{
  "num_attention_heads": 10,
  "num_key_value_heads": 5,
  "intermediate_size": 640,
  "attn_scale": 0.177,
  "init_std_qkv": 0.0357,
  "init_std_up": 0.0357,
  "lr_head": 0.00807,
  "max_grad_norm": 2.0,
  "decay_shape": "cos",
  "max_steps": 8738,
  "dataset": "wikipedia_en"
}
MLP neurons of a small language model. Each row is named by its layer, matrix (gate and up: input weights) and neuron, and shows model dimensions 160-319. Each number is 128 + 32 x the weight over its row's rms, rounded and kept within 0 to 255. Numbers have three digits each. A neuron's up and down rows have the sign that makes its largest values positive.
A block is one neuron, or neurons of one layer that tend to fire together. After each block is what it responds to, as a language model described it from the Wikipedia text at the highest values.

L7.gate125:136129132087161171117111111099107094085104146093071104093119065117165143109128077143133169104107084146071095131088072118088096173123100113165168141151093099127158126157185154094094107111098186144119098084171069125139095127184089082122141146151135152119062086128134086163115169166079101108136140150105112100169150117134130114149158087176134154153105133102133117135130203145097091088125098065101071180111113172106116115137129166112144160154078118152093138088058149161105159121094091
L7.up125:102081057090110140142190122168101131108083207106149151110082122098136173139053110090097082116103138146178168154112108140097125119200099134091093128137108183113197122088168128150107140124129152133150154168103138104095089149134104152120148152158044112094087081091123162140135157122177152093091103101154138125124127098156115105131131139138178111146118067179167086161167125109115154145069142124119133169144145149073109141114118107043152147110119077182070058135137124164112111080080135
L7.gate264:139158153128066138139105029131103156130115161099173214166077114063121135133155096062108088174138119122107092143124067165145169111114145104121123134131114139130106058152129123152128154128072094159136155123111103160129160147091159084175206136074140187123131130144116126133182112131107109060101086141038157118122095217167070121143117143171173115090125118085098159126132175156111127159058109178183151153128149114099121158133161095138204067127123105158126175132104123185120061147081134
L7.up264:107156106135162134089187138133113165135164194127130152148109160129173118157103095117108171156150086162144181084153042139085128101155111155142141147146125134130132104152141134134108116052126133173054103126127134099081112030150141192132151129096141125084160137134144136141101144177134184073110146106154103123069132112115149121062141183135122129160072139084164170153151163114166134120162070134129178066155140053113084118140190078124089122092153103102145117042115101165163095129069113
L7.gate270:081100162105025182111182134120095120132111167150075144162122136127081178118089146136102087165074122195231127093139144127165136124181075125141132101076158213158119121123158144186162166160050160094091112067188140076093068102089100162145210159081133091150128129089106168091154113128146130120183103105109111135242115101071156110091127111143131067113121161140167102178118125132160120084163099163155125102144100135113096132097131112144111125153127088157161088158143193155118125145147121
L7.up270:104130071102048124100144163177103121072142100174130161116127118167168201127054177124083170142088115134114118111194042132099174134150150132163123182196136125082115136113124107133119167138112124160122130098119078121155148159077142114097156126092068175153106095067124115153167157090147161148099068082136113096159066160101162153131151116096067099133151103099190133113175212087104096165142107170127122135112151134175063061160148138169124126118126113087098131134106160125122082116119136
L7.gate395:125137156033128125126086093126131069137097130138136129155087133067116158161161155127107102152126117167153144096096111152155096111151140159120097124166107131065109136107155108144122168126105105138150133109146089134111172154099112115176170161073148101091130182133125112127233075131096143050093121097139104068143102158109152184113148072193098075176138153127138065118114094158124150033112091115127145146130133097167119123104124124128072112112051093136136156098134118114135142077142120
L7.up395:108149157109084130108204117116186160115201120049104112118130150131138141135143124141123183096130134110109098157129116211114084125098115173116157060166163090103114097063118145141167111101140099073101132120056173134133140122086155171096154178105128128103149155129130139184090112131094142119165107154132144093130161103098124087079120102107175100069115092137116154080130165086177103108123130130178111128125086126111182157125087074077104115126066098143139149157083164116139069144164149
L7.gate485:077109118110177144117098168182188127111136128084148089153156077117173143141112079119136110192144139137091147150120146148159118138078100091138095132137176104134089062108077098165089148097105138115116115146145060115116108169121095126128132154123168150093179125162124156086120195107134141125144086108117124093148138168127149127146141115126124168106198155114115121124106137149127062119106066136124109119141150156116097136105093104129187054191107091133149183089166063168162143136136082
L7.up485:146141186091113159153056148087108111142119149103065159165091143074118148124130140129091126112174087135125165139188081113126133111120146156138113119105182221125123129064101140121094122136174111098163131126089129120135094138200082108149140136059097115131084160162169152167116150169089154148123159106139128138118092128163094106166131085106094135121136182141170058083102171175113135152079195159078111125182074127144140109133167130119119134101064155157154141142082157122182185197146104
L7.gate566:111097158119118101122099196127127124130110092091152136141121110088102129096177089156094099126113097092114149135079093129186113173124090153136147108092131129144153142131144151150147186087066101116108105102106111117182133109079108163080210124138130172136203115142076144113136142164146147132110187165132122133114162147121137109164140138142125071079088120090148107128135154083115112134112126185115174114135016201072128146143115135054137081141162094075105042162160111206127103109119145
L7.up566:123062066089098113122089160176141123119115102101129096100169145098100117109119143109191097178154085161131168151102146093115143108092123137091101105194135100141091091085082060173166146146134135117158130214189132124119117097091178128122144133139098121174106176101111041141063113122176105172127093102151155132190148143170092168142152142095127135081085120115112114103151124146143187128160141135105078167133126108133109167130071083135109174162150085148127165102104114078110130114089124
L7.gate576:163117097169085131182127163115111135135168099066131079163125102117113120137170111176078131070089101156136166092107097128097117132093102088082152122097157137099104122122110165143125098138158134092095109104102107105115170150095101151076130130106108122109086092120049113108106136190096171129100120090072140146107109145145110123148143115095138133182111108160160065110145104120117072122080159155108117096117092136182122116164103108067129084140094151125188084122150129176197092086104113
L7.up576:104171061139096115121082189165090129160177111192143083113112115130130111093104116147134126120121124171084194111192113106140125133070147097179169080098146058178141166051135102127132158098169127144134169076052157148171134086153104152119141113179065124156101153137122130140162134114147089108172095096169074128082115044128072153171160100108099085114159133113129115147074151164139122082129098115159136107149126083126084172168137117131099107116107112169141138128092139071124117187046086
L7.gate626:151128137101053156113102143072129102153104091124152111103083096116163115148153073129105148116105110152171152154009111097135105087110185130117117121148168128138175103196105080136072171147114181136149149120164126137085129091104144141101166179126104100119114132112061138131129123118125106137167129090129125145191089134129083140116107112085115163187149095100127096095173147087150140062170103149151099130144140068116133162107111029113097124142183108082135116144094102087168174147099121
L7.up626:092089085073091139061156102160122117065178098137124095125111161086135114121156103138117180110169083137185162074131059134137140142116128083159153111106127165143136122094089104063135121119120091139123169165114064112092163130059171163148221100126134149113047091115184113118145057142176145062131111091117151145133142106113108153156217155104049129131176101187134124112150134112119176095096140130141158146108114122125165136102130144122107146164071117087090130090108123104182103100173140
Passive verb auxiliaries

L4.gate1:088130102143077101127070140203142122161119121214096165148159106188125108137157089188113149138158145156122158096119125094109154120111140117135129159132137144107105154191154067141156156145246179126072124113155142149096145111091145117109174180150127137118172101098132153124193208149076162143045146109165171111128184179124091110054102166092104132084199144086123147146162179134127103175119176145070081154098115137103125138124118119155081143152116135111094133063137131121153117102125141
L4.up1:118116091049087149105128144144131150109160128128114097173159156129131148160116114176125125116162154103132172107173121077106164114060069122177183164124139137163142117168152111143191143144188080139141168168143145099138105186142185082141146108166145110127089099181172137108144114128090128150157177098200119165096108152122107146102172121091165178141112100173137098179111140106118126165140088111136118140175118168116169094148137126086060144173104121192137121119156112089118123106124150
L4.gate22:119135137163121092120130122076120124093125080114109134131209070070083116136112118171147165162084120155066158035151068142133181101139159146138137113083142161115176189195085183114086119089089129165177122103151121137099190157143120132164128108118174099125143124140179123090082141094084138091120152201079158101105148124174148156161150105134063124087039153048144149142117166085078144191105128129131125106127123108064154101148091131112163097082083114147149108111104124172136140105076112
L4.up22:086058153078133099160138106088110143161077094160114094137134110051086117147120105147100176141100110181168229130177113127108139147108115209153156198146133169136175177151105049157083170118146142097127122145111094167195129161178116138119150088133108112112170160113129132139106109132120132100123170118091149090126027117137119133194116126133109113124063126103127065103172090114185133115104143109159145149138135167125182129158146118114132107139086133112073156071098139156140128130149144
L4.gate178:142140129156152143121157180101080147105191084173117127064144123140109182127089082170097136113131102141073144119138132086115138142119150086132157176120144133183126161147160176115131102131102143085100158102165105107107198121090112147113163133172152096149099166096185125195111153117109117080069176121113115127138137143154150255113132116146067119103090126150123164118144210116116111123153150112044115137084065164150089137125128116114133160182132164115115154151105169180191190099058168
L4.up178:161125188091119080123104149180116192152133153090125178122097090092109144129116094174110158112081110158048187088155086150123084129146113104152122112180204109129180140153129143136079097116168157109151115111091121087121093114145110195138128156141103117170128127119133167141144176104142077102186128136166141123122132154113107094159135177080101098084168129179118074118121132133168180204140068132078089104130161133139166137066138101175074170099127205106123180116118126104115102143108176
L4.gate205:171131151111223152120098159118117152087074140121152141117159153158135150168131165136122194149099184164123098109138114097074138104099088156105155149112115123084108107121139140115094137107143133158097063129084169118111135085083099171143160127130163146062103090167126119148139162162129045159109117138144160127118122150136135188110097119182151169098094134072157132212119108135089161183138092117137135089096099130088111161176145151096123158150094156102169126076118080176196163146063030
L4.up205:174087171111155155166139129163155149129110093223157134092147105113123123125107203099133098107097117132104127110142123145066186118155114137095175137195117173133113136147171134165075139146108148138103133112142162180115171160176102165139091161093140102173104095126176154102144134125128112102172111078082148158098114166122088133109146126074095100121105116077134045171107123174127069123121144081100075142084158187092108137140147138092127129088116165166112132163148100165123164143084158
L4.gate408:129145108181073058138137100138147157179116103147095162159099064049119130147105153158112162103129077140202118112132166167152097119152146095092133170137081111136123099144138098153106099159084090136108141148089128076123106128093143085085151162121129114133116087181112166151096168137213125159155094085153123139138117136121133180109082133109100190135134120190078136134137150151149140099131125136111148130140132141084188133150061097105112114132160150074139124117167094154113068085199131
L4.up408:185136168094158124097131146152083123119116154109108107095123127133185063134095110158161161112120105120132130074112084094143151118055148100143132183142142104062131134077058116118165093114104126023105158078126120109094157140116089132144103146125121048094171090117138139170093085182144145114107165137162117155167062152182149180221101150169098141093130087130131131145085054107152150079170053114114131138191151096076165201159081124175093121161121108171128138154145087143090075096106093
L4.gate417:123143140163150133126113137127084134163130129136112138145075111137063061193124125134118164141185098153144083157111097095108093128142075152139109120135199136125112113182089171191153174135198086147151177087059152155153170114111064123122127127148128152082124065160064167151165097056140125150187112093107136072170129174110106120120101050120102148164115168136089214126109167118136094085180131103161103153135157081100095185102160192120126136103118110113161097081130114121128110119123199
L4.up417:134189120104098135123109105083139131175138123133134134102108142075126147148081145167090102106129174165175100088128125120134093114127112140151124097069115155095150115086140129100110125158143099130141094124109085127127155125162133185087157149192127130138145095114136110141170146080134113145107123040140113133138093149152155137109105106105115138127154107096158086124141104126157144165129171116196135083025112109178103069122094118150102158072188116132148114181137133065118102132120098
L4.gate444:105070175114167096141039152085114094139088113126126099062146142135122137071099148173178090104132120159199138124073088101161165145117120151087104143096113123197138111184085140145070057159092140153156118095115177169144080132162068173076090135150164116145172194137098142114147084060158099168100071163111085107102139105121132127119112151138107105146083109163133065145073141145182113162094103145137113132128096123103174121191112078127117116140098090158120099086166096091129098094157177
L4.up444:131083208133176158120109097151154119167075116099125109131114194113169174103218159171135105156118090129094160175072077162135174141167074140086103105168085152122111124178092094123138102150132108100110071145053160184104145103103148109136094111136065123143162140136138131117130064172122111121097096097106086126166076117115095169141101107138121102125097125146127152109108139102158147088076140180131130140112091117165143081151123122130049139076142082138190095099148198146105090108170175
L4.gate573:148142161111129149098178160096124145163117105171147113134116062111137092142090187160142151163134137112125095135124096074140138105091176129119129135108122139120136092104127090165154163131089156083136114158135136159136153082083157100150161128058121159116101120115117138137069128116112169144135115157124137109138133148102220117115121124145146147140128091181162175108198127177127234100102142165077096244137076139118160078177064130104169122146130186153095090121114115194116151122080172
L4.up573:119081161076109222122165136096141109104113162129124152103137133154131117154102105110146125123119120097082111103096056161101119106077130099129093112099166140122174100130121092137115144112128098087141108152143125090162097148090155119127112172142159141184056127166125138122122176134112102188087124097140200143143106140142113083133123088084150168089046096103169087122124139172108117136162050153153151125124087148137081199074176067177131139144112048124113104143118107109106138044081150
Common-word ending fragments

L8.gate261:136090214126083140117152191109049119141157130129142129164104135071118162066154149115098155088113185113130102105151096089103138177105119156169104132064156134139122166128124139167082127093159163202125076156159145050120164118130150152072142134125141164115186141157101149156106058107145188092112160154171164199092134114114166132092148111166147133133137137184070133108161184160147136105146090146133113175100167174068124129121128133156087093167187093115140133124108174070083169134137112
L8.up261:178163149072091140136147163140118134074082112090110149108167127152152048109108143155179086102153087117172133140167147128135147156103119162105137133158148156136128099120140151110126209127078070177134159099086109114130117179104128165084118111166159160109128115144065095140120075149087134145168151099201123075113142084087106160149125097107170109140145122108118124162049143162192141115142060183116139132052097118139091185152102153120110144113167099149133072138094143125080100125131145
Main verb "be" after subject

L8.gate171:105113069181147155164185131098114092105130110193085116167177175077122145173137102129121114107165151148098137147126095142105171163088150154107170111102227108106148151166138165062102121170141048162129116082063157142143201148151143141102133129081121141142085085131075133152116135113105158114112125143164180094088092127155094115084152169161149174081115126168096092105167130162142093173113135146185101085115112156171137056111107062119067112134149121147111129150131165170122089105157117
L8.up171:195115073162131084163118114060093090167085086119065159107143117126121142124061041160145140131169145160078110118195095227113121134144157099111120189199124115127096170091153114097057094155110116052133106130109117125144121129115128133138153111117021133094159106076091131124142175180081145074149149129179154132089116170132104175122105126107129122085098075111116133116066134160121149125140146096182168122112075107098146055102108117155170141100111175107111114136124163144095113069145094
Final piece of names

L7.gate71:142185150140124139135160164182098087126121113134150151132123196139121084141139166132173147053076129157164135132152145126190127175098210095141085090137177131086137121107086186107200121129163090116105148131165125111161154064107153143124145162131089178166105144158073143079123172119159143152124209096125130164096130149183129180134082198106204148138133144204132153121092138168157106086157145083124123154087110086168156144163097113145136113126157189147105084178133160106146102101113150
L7.up71:088092150104107115134047128136128188023126100139165124067177132160111127156096131107154069126149140183095131135162127136158196151173086166147043152183117123184120109114132113106113137096156144071093130081158091140103141140112089146065130118160107141089142110120060074151107125115125184144151082136147135112087122181101123212111130116174142144100120145068149137136156119150151106184130132148082161154164180162149053124134140123147134109128096073095106172141119110135115168081076157
L7.gate94:129136043130161091091108148154110093121121097077147176160068147144139064107152124080169126144144067083087170140137121123106123123083152098152114115094141182136043143136164181207190086173135139152075151089124111086158106078097104060141160131056105095113136126166113109134147160110107185078164108096133149086133114124185107061133133139134163108129197085112072137112089136136115098130141123122120195086166084117132134126157134181105164144131100089119155156077102132133123100156143148
L7.up94:087106067137136099133036114122192117140110105149117137151093167109117122104173151063170077158118139155076108165162117148138084134146147117096134140127102158136114116120107167144132157108147133096116126115113050176150171137105144147174131165026109125140114086142144124157088170091090119069162180119129086146096128072132078168108118147143131066113110098181133131110152090128069071108152169122148107059152147136128149096175155158122156109113091168143124171111129115067091177129134107
L7.gate105:161141183130158134094129146157102138088139131099097136176150116098135132135139142146142151153055119088049123128157125131130088117099117136144107154095139108131152132082065124107112110221161082107111117155147106118105115172152115171164127136116092120099134141133106157163125131147134101133111070057136144145173064065153122141072078071144157122101164128137113139140135158105108146145124123133118161159127152099151147123149059111062142135099127124150153159112155099211089175039157131
L7.up105:118136099145144104140138166126151117153125122131115077133167067168150143075208130126107121138108129113135128110147130150120085151080135097130144131136156153155129134169148129133160087154111069136164157120153112164110154166060145096134105153115209123073143131152143062123071118151206119091194168224125120063090158087139081098122138149108121108120085125119138106131106141132145121145105093087179112082073114093107139158100117138055152161162142100164097156168117115129084107075065131
L7.gate205:127087090153086098120128117131085119123150167152100123122117141103169083103089101189135099181143077140136135154152134149145121137117128137152065180089165065146235166140165089122096121167184111094088118159086142086168156159091169132145147104158095151157079122111055187126074092129144114124152149137180164100099087130135102106078078162087200074098109144096106127117135116108124109091138150120184141081144106051175152086071116131143077105057106152127148141154135165114149139137175158
L7.up205:143131140062142136183137129098137130134141122107110113151210144099129084133167157178139138130180115139087103140106114173132147218109147092071114117090220135096175117114105119122058105138144121088083100148099131120152098107145113185108163093132105086153096133082121146129104094105120119132107104158081173099110045142137200175150185108087127119129137113128165053166105146112108101159126131095110129120130157108199166143138146129211114129093137151151105100162211145151184054059115196
L7.gate229:148110127174181179090162106170073096119151132156117170161058102141081135090146119130177094100162144138137162179112147185091095211128072090142127130134161134066127133144119135040119110113177066146062091090147129129117178134105166170152134136150154140192145076173154146150190126080145164148136118145122137169138113185122083151139102149177133060095109161122077165080142109123134134117089137091115174155155144138160139111138135102142149122113099186088138120103094171144163130141124138
L7.up229:155150092097127110175145096073122077179120133193101176131121142109062089097105091097183174098134108157141119119133132101062218158109141094176113107143153143128143134105158085061106091096091117157097110114103081114119171144112189086111118122110079157174130112115116186104114158115075124214133156076102153161169143128145096151066084164116105139115131069121187110142138169115081028111109069124145110106101159170077154175115170144127161120121130144116129110113076195140101082123090131
L7.gate413:154130127072148125114173135173103095170104106105099083107152139080148148099117127183168140159088178132088136150144134121164088141113099138131121105119159142179152174065142068125154139135153119129106138218101104131132115124168174141085127151073099193122143086155115069138116077155168123148123094165157119140135042120106167180132096074156191124114088139130143107157143185118109132097127139149113145122152168141110150141139057107146167097120156152105162162092179160112140152190120132
L7.up413:130149116116105147193077107106106139176117145124167103123117133144138132083102099149149103085112158188074082133084138158144132092064045122135150094171157123132174199159115119163180111066110108143082108092052134063160120130120135077032147164213129081139138142118144092124122181174131154066160131182091158151160161154145110119106077160226138129118104182076102174129131083127077120137196182110167099110108112074140145054177147194222129141145104149137138117102136124053110130140140130
L7.gate437:122153026173137146163130081103083132155182142127146136153120090077072104107079108106096084111075129137118090198119089158076143091191147104127142141162148192109128136134105140097110102132188067138070110095190134080116142133102163178134122145164131152161103124120170146135160131137128122157183119166116137123152143139135061117156103171105142100124127134104121124079137135096184076172144132015132181067108118110158140132088121104096153144104106234096132167108067136128137069077107145
L7.up437:095116092088134165149120139125084078154120118110136154155100108092134128147085089050189141132147130110152108141165091158147118144174139096136155135123113142142088123077135120114102174160133042119135152160069106141096109153113193090113144140141047162124108119092151151136120162139047089074131126125133199172111132192123130109127101104137066152171188119155110153136131101125178073151134154118136124166067114160161109097091130129120161133167197164107176076139106187150143146119061147
L7.gate569:147109057167085173113077097113095097154186107128110151148047154126086099107134140115125125096081072127201088083103141135104135122072106146074120128185075142084140148147119159086103120140097100102112121082151116112175186143151041144148122159156164173123171120153092133172135113120067188120156142104146112092205065151180094135101146121106137102178122139126116146124132138132104113156155141104123127073107105152121136096156133151137139080144124099154085170120188160110120150107130108
L7.up569:157079113169128107109110138141145144104109142141132125157135133159120106079133188111138189074113109118097128194145127132122162149129136188107147172079140142156102118155094112081109168115198179160155135108175093119202135151073078190090106137115128163119116131122120157098191120094051108129122150148103157091077106106132108168091163097163152135085096164071132148052155130176064053151099144136132103138133078070149179123109137182122149174119094171071153137149151155165123096117098224
City-name completing pieces

L4.gate47:120151136179135133071140113095099067110140161130090146085136194090117095105095171126166152107159148096095152096178064169137179156114115173162127146141152171102081146112165129102144123128147170120098176134091143136123124121136134131199165120179148130146117080134080151110097230092092105142133077127206118077160113100104148037163155133146150085106155139091120104122168129122166154097149094111073115081167166146141149073081187145113140090113117154057156119120129115169122015071093146
L4.up47:103150113136160142169176125142161134143145139155100186173136117156163156149202084146078128103104129110134085165156096117099125149103130087160074147127176116128139131124107184117133129129153155132138130139139141109165123081108106143149155129090160102128119193120073170162080091131101181075081102094166165134037210095145123066117089133096158223135091103140159119159089165123050167121129176149093103126133140171118136195177113085182124123115150106094118154174178118118124104182144142
L4.gate85:090176066076146113131147102105143063086137129089157136140116082164124131123126164137110150114149167095128104134163120144098136086169112124100119064106101163093170138116080171084118103169124141120128193183110157096179170199132184095110089105092091136115199130115117143165118064142069140161115128110102128097124149177174105143143100111089130124097144150110145154142168115091075116148099140080123152075084130143140099122178155131097099086107125157075172138110149167104130139164143152
L4.up85:127133078175155156111166098169171082140137181151151084157135162148153092137117137120125106105173139104166171158154147177115123136145113101126192152182114131135160182089095109087106068154136160149140125164154095106085185142142121126146165092094107150115143060195106181095116117170055141083098155121116082091145105046112121096129135152119137164084144107066178051094178132133128075095092104168143078123114115141191115090136091168138097167148167094069137101122149166146124089084108149
L4.gate110:067149136179132139138085100104145172123130144148145111045124099167122076090087133145103102097117148110099115178140128158160134108168154140133169115123147170130136092142106134148080104138163135095102141144111140111136106129181154144166139129131211174141127119050174172120128146127082094128057139104157114103111080111111109133090103150124087139168098158121188155163140192200115123149146104120052148110139166102136087072144169102119178105123126103070172113117091080112125141114205035
L4.up110:104124105217096126137097151150146095141186127143131129132087143170133164138097117138154145128081083170145111053126117145066138165169107102131077124122138097098109135105106120169151178118116091125129072122083142094083182108113207151166179128112159104124106122125131128139142134156145184148126157165152137120097159114108174135145137136137109117129178054106167144190137186136120114159153117124121126143116197088099138144124121147127167118136125192128085145128128137097119097076130119
L4.gate202:081158100118053124118165140094122068188126190163126134109141181136190080075137119129085105192146157143121092172062136098068143107143156072083147123107183076181126100140133147124180111102112187161137108129166055112153147083136176137119134136153195104125168184159170122125086044175140235188126125097104124129130153138102167144169072122126093142100123117142115109213177123201097083097096111119092093138101159086099153125171086153128131111156137118138148085082147167139095091043105096
L4.up202:112124089134130120068103162135119065101185202138088135119110172147108098109129094118158083102126103128130172123103181185129131098107147113118074157079169155088110105118156118194148132128189079147094153105190100111145066136116109062114167063138157107130155144130154152114137111180147131140135141176070155118083092152089096100125035133120104150134157164124167144172173139132109168120122115049133161156090176159123122139186126131097135075108145136125108139147189144162060183069103122
L4.gate368:090135078166083129083154103086136194138120185163173143131106128075129104090145068104128113059104127100108132107108164107105113155124075132088088119112139164156116126160167127131120097194131076127079044178152132180160133108204184132158125066108185087165056104124140207123186108108118150121112146101122155123106120095142180171193148109072100152222062114124132101092115187196128174139143121124090184186076136116112161114150124096210095171113110093138145155106154177115148128091130118
L4.up368:159083137100166160114145113149108146090142121156094116156185159191108101086092115142113144110099111116183167107153196115097107128157136143146127139108105155120108140063090149102014122148112130062127122147081131147114132167106137128098070154108167105123150150147093129070104142141101182093109155180138088153106141135130079160046109176114129148075131172113092140123097103060165155126071124104065102138078104139068157158119082144151087106114134174063187163084122179162188094042191132
L4.gate510:145122113160103074140075137146161136105112099196087117136092188127136173213171087098098139113096109118114139156152118150100184140124100087120203169125082100144079109108119131124086139093158107093107140110168107123068141072041123177099139131124171157079151148108172095148114167111176085066109121138151076193138126119172140106107133113145102100140149092109107113159119117145168138115106097070171152105139144097106172063146152129144120151068123175062129184205162171088140092119151094
L4.up510:147114152146097138102125072137119069069164116157139129143145180171118113113079112131093153182090114119133104199159117112064096109133094092162099074181099133153132114178116035125094113133163083116129083122114120080125161132135075133104149151163146127173122143152059156159163114110103108116141092096094140082066156122112115128151155128200106149059121141133082067134071147103126108129151152132067178156102131137142159107160131148177042108110154151163120148066139129190133154122095085
L4.gate574:039153121110103138109174142122160138088162184118145143120151099109113120130112114146196158104103201098171056071149105128105114130186162101112155105130101165129088139103076164154127135180115079167096175169170157128171154167122068089143128130111166082144207121112129154132154129108103120135121123162188148148120139164179103066108103099095155122162119130139099116140186125134134111089123108074089066183101081102148137096147150120143110079097140178121179128150077144097143164164109144
L4.up574:135121095102072131166114082147149066128144192072133072111153130156090164129096167159122142138127108132132060067140091144110156141168099109052128120180137138085151133096133142155141116127127142145113147117217088115126145165073112113148175150100102142130116117137149120130149094087038088152105162156125115113148136118111115136125113081154140145175111142145138058120151099141127146170105089089129073162126116126151136113145121113128093039144111154084117113145159108147106108158139122
L4.gate630:150146117156117133174140063114124143121140147141115173176099108127153129136097160113100099132152127137193134073162127124126169116123110107167132164127130147152122110172100155088082133080119134172165158188110043086136138140165104136106149091168159125141140122103080084125180066087096137236120138147151039123130139105104130149170104119143135150112074137119096141077120139170125075137069134153116091215098120141078065143148168132088124126144165120082142051135111096098080137064112137
L4.up630:126090059116130165128070079120100114119162159137103129167098162123147085146178102170100167114159107102139159148125147110115113120099125148176195112097092119126120188075113137147148117121102118147114132111106141129179092149157153068080147056166109069148117148124091130105155165121180114088150167161125072177089152098120143100120104085206163185113107073080146178101106105109106135142078144120104147142162102120095112138144184174151176074112147124156068076094106138099107049140117133
Final piece of place names